From a checkpoint of a small transformer trained on Wikipedia: untied embeddings, capped logits.
MLP neurons of a small language model. Each row is named by its layer, matrix (up: input weights) and neuron, and shows model dimensions 240-367. Each number is 128 + 24 x the weight over its row's rms, rounded and kept within 0 to 255. Numbers have three digits each.
After each neuron's rows, "fires on" lists the tokens most often at its 100 highest values on Wikipedia text that the model never trained on.

L6.up106:153116161132165111114100119104179102146121156124114167125119131141080138123146099114109087141097148128106165099168117124097110082121127096115085110132116106111128170095088152163113167161143120092129116110129133120127129121068126082105161128080108119110114164142139123119167118132106131139155110099108164138130155071104139139144120128107132127140135091113084162142136137158112171132119
fires on: " of", "–", " in", "-", " for", " the"

L4.up993:134114072125086141145131119131096107110129153110137177090129148109115091125171131127132127069106146114142090135135123119144129164134145103100178111110138115111119131104055126113093170091136079161115087124132135171118131085166115154122113124138158109136162141153114143079142119085145112105078108110113116121114172096111149115116119127120123130128123122120081141124185101168093102099086
fires on: " for", "us", ","

L6.up554:105115082117115137136124094142084147136122100163122115141116103094075129147158156153143164130107144155184118163102157142135096078171113103134110122139162111142147108142139097099115164131125099130109113150161094133133127133118083149085105119142159181135166139085132160141133108072124152166109150112154209122131117185108109141125101155118127120177162145132137080091096111080132107109140
fires on: " or", " and", " |", " to", "1", " alone"

L6.up536:139121180118127148174137165114155118095155124164090114142130113103098130169138163130113093128088170131133146158107131088158084107119145069171139089116134125155115176134126129161116134123134125116134122158131087131126112102122149136144096155133104140117145145061143077120163121084098139148139162161101102125109132112076118073129136103141137115074159108087105134124150121149160122097126
fires on: " and", ",", " or", "/", " than"

L6.up257:151122167132155175106124076158147101124132105129113146162112130095126147161157141140108123103146131126126199150110152087119108123122124119104170100110147146107176163166127127157107123133114143159162133124144129118153125116126104101156121160166110176141168132138116147150144148111164108117132122133150141122114109137108130118166159136175110121133096118115125122114124142130113158112112
fires on: ",", " and"

L4.up28:135078112129145116115149128155104131080108143155115134108048193165102117145106143114132130101122113168178122106101107128109091099126162097118125092166120105135096112160109114148138088177145120072078120088103115095126147156198160125108102112146121128123117095087108111093156142134126115115102149182194160134117134123091146114135155087166148159154128142126148144100125168130116111093127
fires on: " to", "_{"

L4.up1133:150125084145129105153170131139109093127117111117137145137124110122124129136140110132130123086113086152153110125132150131125119116141109105131102113127137042117112140114134090115107138102108127100116119172156137129131107163137129134115109152129091142149106182114114140122165096090141136132126109172138109125110088137128128132130123109143119164108126166101115185103130155139157120128098
fires on: "s", " of", "o", " for", "a", " like"

L6.up565:108135094118126125100140118160121154139116113128167138125120163112132136131138084108124115117122138164115107169085122129093122124110116103161174154160152157117153104101124147121165159161114071112116054175117147126102143158153130116111119109152135165148111098127152147097145141155167116112112092091128125114097136086141118139146134142091180097112114119108116111163132158117107147136128
fires on: " |", "\n"

L4.up834:088135130102085148108120103142104151142101107124108131139105145145158116136068106136136145116108149105110107108126120136122150142119129160152142102156146141148106110136153136151144105111141128157179126159115121127153089139095089114128145184090109134138123141147168142131154175109095127127091135118121134090137137104143143078142153119107083156151124142129135078093162133098142126136108
fires on: ",", " is", " has", " ,", " and", " |"

L4.up1010:130170128128098120149159117169113126136177159114135106176123092111125089112141127143150119113149111149151128128147125114187137101129158193154103122132111149102101161138119170094116129139160132111132095161115133135048102081154135148083144149151115139122090156107100144123148133114150164134136136139163150117144123130121096161118157121112144119114082121140101130142152137114149147110106
fires on: " of", "\n", " du", " Al", " Cross", " Cal"

L6.up802:136093149140167144123131149137149142144102096058158134150128122094132152136127157116116112113132141082132090156100116112132095146148148127113160124113133100133121087194124149169137101128135146139121166135161151142143114104168133104141114118106113128133151106097107134124132148103124137144120162147099129147113133085117143091145098159168120144104118142151142105132117129168146166122106
fires on: ","

L4.up294:123116077104082131132129101137107119076113183091153150127119138159127095145136088126132140072162137110135143114134126128124164129114118143141135124117063165121121088098118123127107125087110158113153125122127119164167091133132140165142135132152180095153115158074109125096162152162090172130103120099152100114125114121123143133145097112131143126145152108118186098099140119141125152167144
fires on: ",", " de", " in"

L6.up1321:099099134163153153132149165134135106113149073099128086161114130138122136142098176123096059136111093176121111114154114083097095170107163106139083143090155120126084171142132145090112134123122159085136150115138140112197173119160079125128129141151134124151084103129143104140109136104173149112131152112165097076096138072137133108173111181114210100128116126131116147115154166124172124151130
fires on: ":", ",", " only", " video", "ric"

L4.up473:162107118123136157113133121118124126116093166110092147121130127103148115114157143138136105097161145105125154166140139167115121084130140127145112108127106131116101110109087121103169127118125123119116175140072102149138146107101114106108141114131139163124167104149128110150129144107106102131067120136112113156135145131106102124094106134132138115119120180110130141135123107124108120153126
fires on: ".\"", ":", ".)", "?", "\".", "."

L4.up839:088101157150127108114109096164124128092120153113139150144134099110116144117164097126139061120103144103084115124136129142120092102159115133100110130108086188092160120106187076132156137138145138107148140152152139134137139131085156106108131133115070150158127131122144169174133142075138130107158123127116155124119095144139151137135144136112128148092118120119139144103096090115097107121093
fires on: " from", "ine", " years", "ived", " part"

L6.up793:170164154094147080110186106084158152136120155124137117121115123104106143132144120171146134100100152110112144109117182103129124163095092174162113158137111127124121134119117117109084098166140133103117157138110167071155109135181147106080139125096127119129143181109109111143137154127195135115118158163148188108099117162176147116119128153128135158129133122122111139102095135136116188132119
fires on: " |", ";", " as", " he", "|---|---|---|---|---|---|---|", "|---|---|---|---|---|---|"

L4.up213:120126119171155139169136121105154121098171083094109119117093137148106148166120175100114131110107161120106142138105109099152106160151108103146146119167115120147135110171148152138070100141113115118138131104147110118103138146134102100129133144134075111185117153127149117129147114107105112138132116175143103109089100151128111094164128100103142132159112135115160108113123134174105156146095
fires on: ",", "\n", " |", ":"

L4.up99:126132159158129123137126146124096150124105131147183140136139125135111139122106099101155154114144145145159140147142152121125119111116115102136114159149123097149145110084104140062159148137099113104138129190111155130129101147145168133137109178182127132084106092142156111145077133143117161114123130133147098105077140107141129138119092154154150117128134133130147112126126135092120129101119
fires on: "i", "V", "z", "v", "u", "w"

L4.up788:117119134087111124095134103112109124171141132184159116138143121154138156110135121143104124142142183127144093112155125140114163148148144153094102144125135107101137151145099104147122153150133095131089110122095141119120138091126100146121093134140120115144137138110134137154112161092115111148165110111141092137097109114157126116117157143126098104102112115132115083130138177144107087112155
fires on: " No", " Gr", " no", "\n", "gr"

L4.up989:144099046129101139150108149145166111124145130131150086119145136171114152145139092102107116115119124144103158151143175111125149139115086104099092163127106119093150119162126094134150112145156119129103138127163124120148107153138134164123095155161081158166164129101133121166130146132129107140126085125131137095158152108150145185143130129100118128132150123166190120147169116134108128095084
fires on: " to", " into", " for", "-", " Hal"

L4.up701:107150137166142132146166100120141160148155123177139138132114118106154140151140142141158106142097133127164158122136136100099110085097083127121152121137136137143068108099139144175184139145137122118140130147090137116129117146114148151130143131115153159130157118154115126111123130139110107115165180172127102182115115108125061134082117121155123085159132118130116110110108134162154109137128
fires on: "==", " ==", "==="

L6.up58:148137107092144127116136101142146065086129148105193134150084138138085128153150115126145152092120131148130120140090153146133127143140180147128152146155116128130121136094116131098115126119153068117114136106150118105092115128157111116150154140140120057145129134143119177129132156125143147117151134121145131113118116100140122112169127104111116092121127097154138154156169142112126107169102
fires on: ".", " where", " and", " It", ","

L6.up262:153160118143120207143111125096132106138134126088126185082148105155136120140081116110114101103147144150114131135153154106140130121108109114073110126141143124128139094111162142107084102135165097184126113114132112138156136113126132141139139140102127123097148137155095142142145136190144122125142098122105152134171102081145122097139122144144194123108146103162096117111113168120110144122084
fires on: ",", ".", ")."

L4.up59:153137149138173113123111140093158093111164101099097114154116131074175158163164127101121101112151100135099128097092136119140138129137148120127121126109156095149123128131182136117164106116126152158134153164109147122069095107202119095116157123089117132108115141126140120099120119115120116174092150099162172117135079102140097141113110125135140159130119114135083090115078090110122120106134
fires on: ",", "c", "h"

L6.up392:141174091103132126141147099115107133113119096107161146110108119121142139090128179114158128078132099081114149097110172147139123142188102135161149146095131092123123100117107133125121109076097145098115075160101096148134113167152138092121151130072105149126137110125129150125119147081159129130159165108087136114143123126139114091117165098119120137146161185111140130124170128153135103139103
fires on: " of", ":", " the", " chart", " aff", " for"

L4.up1086:151145112162140135162151128092133124122134046112139130124162101137155100142119140091106077119124142125070129122120149181129130121118120075130210083117104167104105136141089122092147136158116118147125109109167086112124152111142110146157147115125085136097073124150110160117113117088120107125110107122126099125142146127118141097108160149148134116116108077103133149157175140191128179114145
fires on: "-", "ed", "on", ",", " after", "ly"

L6.up835:114096174137104089118071103127146177091138136121118111159124143114147086163134182149102162152112122079101139124092183144123113149141101103151122144161125087092105109106100125105111118145124159146130136113070098131161145125088152114165134115140126123121145110137109111135152117097180132099175146116078160151151128105130125112105153075167127141142135132132160117113111112108190146152171
fires on: "==", " ==", "at", "il"

L4.up1952:159092152096154116141141132116141128119136125116140126187114082149116072133131146082133086112078130116152121202091141114149136136105131131154123124156106139107151163152164181165131143146106124112102103145142089102146144136167096148131141162108103150167107161118190119111112134136171112119107118123130106120095128117125104146099161145161141108082105121141118112134082139131147111093142
fires on: ",", ".", " where", " and", " close"

L4.up342:076095115101111109136167152120114152152142109096116111129161134069146155131097146111118155178125107112182123122122166114081117110097102130144123138180116146109119142089146135132154114109076149138120148080172116101122133120154144127123126143123137166114113142153154157164132108119146126153126128150119145147103123102138153128098157129140120164156156125171142137127151173180124126122166
fires on: " School", " High", "ed", " high", " Schools", "v"

L4.up1969:131105141135163151110103125144126123114112104139169151134131182100140162111153105154143141121167140187128125088140115111100113148148159135110129126126129124143122124124112134071129110138158115110135145147152127123108118114104155091080080124172146159085079090114100180118148118114157153154097128100174120115119137129107160150135107116155098112124112157121107133126090168109158099140110
fires on: " to", "\n", "iz"

L4.up1875:125072172130162145125116087086155161165156083137151157160160086158125144114140135161119169159167095119127111139118153164135155147186133127065125136122118133116146113107127171124139133108163105145159117120115141123134133123111099169099097124150155163125098100103174150128168162088132153115127125138148160142127135126144174133147122103091077116139137124144125156108153136095113164153134
fires on: " by", " By", "By"

L6.up1071:114085126169108164146115112143127140145181144163147135136113155126150150163115109118115126157115147176137121109142125114116095144170108095171161172123153157119129086115090090100121112125137156145128098113160112119165083117132164093107161117125103124081138122176089103163136102109132121138137152118103123120139126107164114111145105092144110129174132107129130101149109086104134095138133
fires on: "==", " =="

L4.up476:108123125143146127149123125111079144140123145100097131112098078167168111128139090115171126135160075153118157115109110125137154125137163075116110133108112129136059092153139102091102116135160168093133143131154117151118155151162119130138116164130137135154164154102108168141117166112162095110098118123075117150104125150099093127188146127098127125176164116141115118151113161112133146135130
fires on: "Y", "Q", " X", " Q", " Y", "Z"

L6.up1070:146129165127125106114126119120102158161134120137144124157157132156131121107116114142069137118097178132116132127113085148084136160112117159151131177114102147123084121120090114135101096156158139158165138111149184170177152161150134119139100122116161141137151117090091141119104122135132144131128106124153076160106140142136132135124143146116133144127099136120068134112115107131122164137112
fires on: ";", " |", " in", " of", " at"

L6.up1064:155073097127102119137117103153113148145196124106123138160100121113100056119103132110134144103141120149121130170125140142122157109133137151107130144109111185152102135118114130130114107126115166142091115166101146107108118165100112127108111135122114138098140153126130125163152076107147089135154118159122119164140108146121132121179131164195131133110163108101177098147137140123121144153139
fires on: " of", "°"

L4.up1937:116127134152104107151135109127129136088107121113152135134135110162129092125132127101090089149173137150105133165178113139101146159140137119121142154128148151135107155165154128114130110117070096144124122080129143132111099131147127106117095112104082131080116145100104131147149133122123080120123091153122145137161120145068161130149095141133137145125176099114117133162159148109158110137137
fires on: " of", " to", "-"

L6.up894:129123136127135095092127129117117118122139158106124103125098109182106152185137121150092124108134146172116189132102078170173097109146140110115156162121145134091144154101115129112170122170144141091127090114095141131127111166141110136078153111141143160137110136142148085135129124113113152132131106137131134148140143091103115081126138074159109124105146159143145145180147149148144146145106
fires on: " to", " by", " Sh", "Sh"

L4.up459:136126119110118137102123096160145153119119093138114153126137102104138163120137129062160127102131140092127154145123156185131120086157132153148148091148147132144116109152123145102127099169107105157119144135065127164142150142137147098147132137101103125158166166105167160151132143139122116111102118085098161150111110070145128142117148150143156114119111150184139115137080107114124149122117
fires on: "."

L6.up1299:106124133119110163092110097121130140137127086128113129090136153113118139117121129106089120101129113142157100147076136121154184113125115116125139132123102107079125128122121131145178129099116134111075103188106113095121104115127102121103141196126121108118155146180122120139175156115162170104129113112119118139088125140124096102168172114095112125121131122089151161113150139122137097118149
fires on: "-", "H", "til"

L4.up1396:086177125130085137123164086139128087114109153110128079127137103158138152154100108143192114147164107147133100111121099114100157147090132121112091149141064099155145154142090120159156115087106155132141134112139102154119122114103140140086115195125120124086113127155133166145166168112096127144113117109105116104098120131125138155107111149146134133137126110101160122147149132128172151122152
fires on: "==", "===", "====", " ==="

L6.up76:125140129158104118154110136119156163144104117150124119088124156149097130173111163077154108117109102162112140133156146139127100136118086146133141136140086123112110141132120107083123084071111068125115154145143116136161142159103134098076118125144159143108172101136110190101123168098162132126125184134144160102159110124132116125144132111134128110103169138095152069157145146135145131105101
fires on: "==", " ==", " ===", "===", " has"

L4.up1798:112137092134136134150062094145137069153159122084134077110126111100114141172119167140129092115083183119102131144115142175213142127165144084181122124149112153123108144103146166109065126124084100108128133153153143113134120140136132103107095141110106094115117145140071166123126135108147105124140145137159139123127145094145121153131135119093104142122123139147116111146111102114106136147105
fires on: ":", ",", "',"

L6.up1680:121121156124113114124135180103116125139114092147107090130145116155099164122130142120136138153107099134123122154120132155147129121113151135117125121157111070089158120105117106089151134117163137069088112128143125143151118097137140115106100134181168102146113151149131113130160178094107133087150132077110151101126152115114100149083150104164118082118145140132187134150140115106124164115166
fires on: " in", "s", "'s", "p", " ("

L6.up291:142174136109162132083143084119118058130125105118156192153147131151137087154153111084110120095109117097124134152141168123143138135131110135113134135128097145110109114125126106114148134142112163158146142094092160121122123129086083121132132133104134140137117129174126144163162162143141115088106127173120179133136098099130159133161126104126159147115100136186098131107113110127152157128141
fires on: ".", "E", "’", "]"

L6.up2023:126087132162204128129097120083100134140124120129166152137097111115124170130130142124115149093133102107171132122101178124098090130130145125103111131135098121135117122117115121159136132126149130143127084140165131111152150153158124123129112124128104112065155133133105107168104112118153102108160183082125149170145130084162143154171111144120136103124129144128117090101119084120161093163161
fires on: "==", " =="

L4.up1482:106144166133095121118135132169125127141140126171098096152104100125143134136141142150119128108117114157104146138109124138170120126132148126099147149158146136112147127122139099151139128138137120156118096136131114137105126092143134115137124104155133086134121113091152137110144137153100104116111169102116104115149023107137102138096141114121152144191180106127100143174152153135112153159120
fires on: " |", " (", "|", "{"

L6.up1966:125126122162118088109127171132130139170138149116107087148091120122128129122146130127174162094106064134160137131135127103090074150071124085138108137097125132109142133132133108135165135127144122127154102169130132121153130101137155145132133147081100135117097134134101120129118122136111149096138138134113143097144131130125113121092110145147146136094156100140126151179142104140161111117120
fires on: " |", ":"

L6.up1574:121108148154109099118105155145111206156148167107163137124124119098157114131135120121166114144081110087128139103110126109053151176130113132143121170121107149122164134128171096090133143099119096096109098134126105082149140126108135145116123176117164138134150114108136122113121120129103131103088103107131110118103143170151107172138136175143173188134137120122149131100146140089144121118170
fires on: " |", " 1", "2", " aud", " (", " 2"

L4.up333:160139100109077113120106148161151171128126091132108112118125135078124127152106130090130096162117122128156102182151126123101134138122144118081101167123075145127127133139108084138134131113125167148093130101159144127135137139127101127119096163076089113105160125110124098148108156180161139098114120157130150100146132165134144144127146165135140120098129083103164104132108078118165160115119
fires on: "\n", " ISBN", " ph", " Ep"

L4.up463:121147119120097131067175149102111111085149124117116150076101113122154113169126115152176095111129120127059116144128103135150119149110076137120148125142118117119124106103162155118147131116146149134139113148111128141115132121106142134109181136148116159144107127105151135154107181102130133143176148095145125111153082102114102112166106070147157145166156130114118084119142128150170135118128
fires on: " |", ",", " (", "$", " ===", "==="

L6.up1978:065129117159117099136152132128089129141126132118174094158164130108138120177151097135121122151071136122126108181123156170191139141074122109118109137155156128103147147103142112102122159113110111106098129137101152130114077121142123132120112167161164150109137116118129106141112151143116120121127116135112168183134096101181116140092114133102125189129128147123119120132141094149141147115131
fires on: " in", "g", "s", "m", "c"

L6.up1970:125132135158149079110113123152117186086133107114102178104144114124139194112174139122144115152101131104114157169124104119111167143167133087156135133146079107145148102146127124156168126094117112082090174142136137161135127121154164158152105101145161104149119115097116157109085145108128112123167104078115145092152146149167176140133123117126141117101159161125106152131125166122115142133106
fires on: " |", "\n", " good"

L4.up16:078121137124132168146078145117146118157107140131135114138135090086116133137157136126118112119102134087167136142100131134127078142135143121076136121099122141077126142093116178157151087101154111110138087145074166116118123132162115101065114117188157103170105091100106113160128160162112154123155136167144106126167120111114121089103141116100157097100127140121127085114127144180102122133116
fires on: " by", " –", "yard"

L4.up104:091038150171128172163142126100135149141169141129112138144147120134148175148196145166146119127140153130163141154155150153191111149151070155112136152165150148160123085087109123095123139145129143161112105138129136147119135148157094076115136160168124139129143113118141095109091137085090091102107114170108140121124124129138117126133128108121162092113137106165111136110171146102120113153130
fires on: " to", "==", "un", " Dun", " history"

L6.up1480:106085162096132157220138149122126128081120090154159099141127145157140144145178127141132137114159087117144148135122128122145106152150088128105147139119166126140183162110105165127201153115127095127146099130133145107097130130132129157157129137180118134132168121135111119158119161131116142127151112115090165090120142164145147166174152140083140125149110112104091108138138129110085129136130
fires on: " some", " Some", "–", " L", " few", " Most"

L6.up1503:113113138125131101097086150158147132129098131169113095127083149113115147152138102145152130100117136143149145139132109140116141143069146169133141088147091151125125155151158091141173125119139153163149125132114144145118123124073185116110175147122153123089096157133168159110150122172119159080160122091112120123115120136146096133155105125148147118121176154108111097148171123113142108183137
fires on: "==", " ==", "==="

L4.up1993:135140119155160117128163106109134127084142125110174094146146144106117122128155131138089137102109112122179149099126118158086132108101156107143075092138151130116143116127092123153140140152161116152095152125130154117131121140097120071112108143159124121104158130166147100135153161133097098088113099122142175148103149119124121143168137173107163158131093163161181106076124138126142124094161
fires on: "e", "c", ".", " more", "m"

L6.up495:126096139162123131123113117148138121151164166127162153089151128124109147118160114170118107131109140113151131117162162156110150127163148133111115134151150163152137148110101114127120156122105165077099115181127148151144092117104146115119132135127129160156114124124124121163099135120143099145106122122134120102143144104112099117112150116115145123123190129131073093149117135126110144157105
fires on: " v", "-", " the", " sw", "v", " av"

L4.up1476:117129193134076120148175092151162130134134109117191089137174162102107096122120137130138136095119101152127206142116143155126114071125092139131174112097126131102114109119078116135131142124135119090135100109139122140133137100118155114095146115101078138167106100160104133121144148120124102143095144149141169150186104141096129175109124107136102115071169142115185122126145133132120113131109
fires on: "-", "'", "'s"

L6.up880:119174135148124112136119096127128141118128165143139099165148098165136112140141147166164112086135104132150109137105128139154139114100113105139112154123124146135179133131086153141124128139089079117105148123151192142145130138161138131084144147110142155156125119132127116183133167157116142107136161074149155147115151154104096115141147120141117127174158121114155150135089148145138149129136
fires on: "===", " ===", "==", " ==", " Western"

L4.up876:128116180133098137138063141168152129116127098091134128137142099132130087121115128118106129139112094116077090132105149138110156150175143132154142117084079123079172146061149145137130108112170075104127117110086119112131141086119112139152124134128155119151102140129103127141110165131140139080149163095104111115132146114144155144123099106084097099105162109063149132130136111157161126099109
fires on: " by", "ant", "aw"

L4.up444:123114173118083117150122093150165141108107124172122116091186148108110118112176116133074120127086158154121108102157121175106108157159102109114130115133134118136133132141139162142122182106099142103155102107116160117127139190097118148122114093164104148114148079164114175168125102116138137152143144138163133110085122125184136151107130110094108099110197104108184103136133119120149119141105
fires on: "\n"

L4.up1421:101122119175098143108144126148110133108134112120121112108147130130147115090088121092107126105133105138168161103051121103117076128105121104145124114115101164079129160081148152100170140095142135127135125121128110129146134124126115114143117145126086117175129109125084145140138081145135104132133119112159130076147107096076088118127110111103144133164110120109129125067142140110119142162103
fires on: " in", " of", ",", ":", ";"

L6.up1883:141095109136167115155075145119068121125165109111128113138123104097121109119125116098128121113128123132132131134118105144163102112166152149138161159126103113131118137102091133134139150146120080099145103191126123148134135119179110149186186125139127153134154110126164114161136121124126138144118112126144152116128132124114142103106115117117141163127151108152129118093171110160155114159194
fires on: "==", " ==", "al"

L4.up1901:108108129149094120092113123120125159093079118117128114113159094100101071150087122116174154137116107144155094148124154157134157152133071087143155142140166143109126143129125157098154146147120150135148151142105132122096136165093127115151129129159085106129152135078103136148100134150145063147124142151152097085107123146151115112114135128119133133102102107122126092121125104133151125153148
fires on: "f", "v", "k", " had", "i", "at"

L4.up590:168143148106157103114141138154103122127100114096105131126115150121090149159143105108141121120136160143149122129131138142157121147091131150111197148131167141102130121131087148101133130119137115123099122146118100133116167157118142154078153117143104124131083100135131159138183100108084156106101113156130125165114138148084151124128127136100145124107165115112109105159147149201103121156136
fires on: " |", " of", " Gold", " 1", " 2", "ing"

L6.up1696:108106141134106145124109133144133108151121082147154132153127117093099165169109178125113126152113138167133140071114182121089147105137112115112121143127137116135155139159130123153137100124154115112126116149166127118155171123113151114140128108097136092155144147131129135115171136104087129131106171111099148136122129158101110145115172131161158156114165152145113117123162112136183105122145
fires on: ",", " September", " January", " August", " October", " May"

L4.up400:143107101123167157118091123144167093114155143103118112132139107162100137152136140157135122125136139126114088104116127113165103134115136158130109105157125130152108126155111149130121123156137088104132138144155134151077106137160125079070113151146155127147177156094127127153135123134133102175126110154117112152142172106161165132130151098158105139106157118109065100126114089127080104156091
fires on: "–", " to", ","

L6.up606:102084130148101112128141149129133119111114127113129130163127094124122177147113142118124100120097131121118125070116142112121171133141102126140120138090148115113117169156162147137118120088119117123151108146172136091099166085135144130156107167138102140111111121142149155183127126111102120129122105137122126118123161133141083090112131109105112149126160113170151085153105104132114157102135
fires on: " Con", " Per", " such", " per", "on", "ou"

L4.up9:128126109067149079115154126124113147128142103126137133137110114109145083136130076069101148129140143129123110112153161130092165150125154147117127137123112124120107115159071119118129104132105077057116136135127077094128103146101141106127126123135140187138101145154083147114177115130166130134152127142137143144097127119101143143131110131081139094161134164114133127137122113112163141157153
fires on: " 0", " 1", " of", " to", " out", " for"

L4.up433:107133147119131112110083133114203120110132101157109151110143154146136138128146117160083088137092139138140132100128121133173142142158117138149150142127109116148137133130159144121136131149142117127112115146081119099129146155108155169144079164127125147137145093144149092149130127098112127158140135086145150089129126097125160140127136147151123108143134168124133121127115143137123091114130
fires on: "\n", " from", " into", " above"

L4.up1385:120113127134151126136132097092117108108103088134144083081171166120113142132139120133138154142121139134069108153136139120121085055158131126121122127134123133122129163114140101150091132145095120093104128122126107173107121150143149146118112124102118169140143098137133135158162117094163168146092109135132163083132119110147135140174111158098126126146133139160124154099140142107094123139127
fires on: " to", "-", " and", " would", "ag"

L4.up1710:149103121088143149093127142198177118122139131115120098073117090133137119138115167135155127145162131139138098147156110137131124088139103089112127194125135161125129118103081080092167156122128116111135109123103117105125145131128124114150079130117129160138151144102136114135137112134125128124144073135126111111154112121122137163118090095113178162133108149142115140132066088094135177112134
fires on: "\n", "er", " Bar"

L6.up402:109141135129099120143115120148145151126121100133095105129120120151103129088115152131111102094146126151159131167112126128127128160156138133090107102123137164121153172095131130114119108097096115085123110183124141106092140157119170131089138153138095136114131157127137161110129120108097148175189132120159144106133136128141141150175113122161133108124139134142148100123121119153139148132154
fires on: " of", " years", "==", "===", " %", " much"

L6.up500:140128155172163129128095135112137182143143108098130100162138124137121147135113153121105092151118123121114098130113164145160154095127104109124119157113108120128151131160093120068144090125108080084154143148125112108134133102157162128087116144170110134118130143115149166102125125086190151146111141122157104138067116114127146086100132121101128126136131150084106125119145097106128152126105
fires on: "\n", " to", "|", " by", " could"

L6.up788:125132140214104097128163107147160146130103115131113114135119162138142115149093107149124115162112131135124147131086138140148141127131078099123172125126152108131143097108095152097124120185097099100105097138110156140153141139103138093100134137148168142125136093176124125110114141121103182082094111109098117150085164153127090118123144110108141131113188113125154134093144122133141093122116
fires on: " the", "-", "=="

L4.up171:124098115084158123121116142158119126134164170124151136119134117121166158126122157115153163120155131132126133138160165081116159123124161126163094126125161103095144106139150094150124118131127124110104112171146170136111154143153153138091161118138157158151134098126119097138160162114133131064111124101123161103129109130093121107127142125111088139144164141148130167136143205095160149155117
fires on: " 0", "0", " Q", "Q", " Pas", " Bre"

L4.up2035:121145184103159104099100117147134138152121143136118155121128158124078183108095130130107123133143129152150115156166152157114161200158094065133150137112127171162151080174136130109152130122123096095130099140082164113142155153103139126104142118141137144156102079150089151108111136119173121139133115135146133114128087126154108120128139157108136093123161140121165091133110126125142128123141
fires on: "\n", ")", " County"

L4.up679:123144146147121110168156107107102131142111118133151145117130149132084120110126132141109129130140143128142160106144119108057148063104099133111109142117162100142105155145112105110144118157178128116110090129129098131158143090132139118123121140092124081131147131149137131179144132089146185130133141168078111113138103096114138124139139132115123119116150149126107118128150150096134174166169
fires on: ",", "-", " of", " January"

L4.up1375:166161120133087115154119092160142129147120134116103132145138164112117136094162107123147127119056110099137090127151117151123106108110130118115148142113137093106134158121121148157145109167175157171150112127114140118141120089166133134115142205139155157147140156182142124109136124145102139162114100169143133133107120112141169124141146118088145123125153123135113136111138132112081137143143
fires on: " Ch", "Ch", "ch", " Kh", " ch", "ach"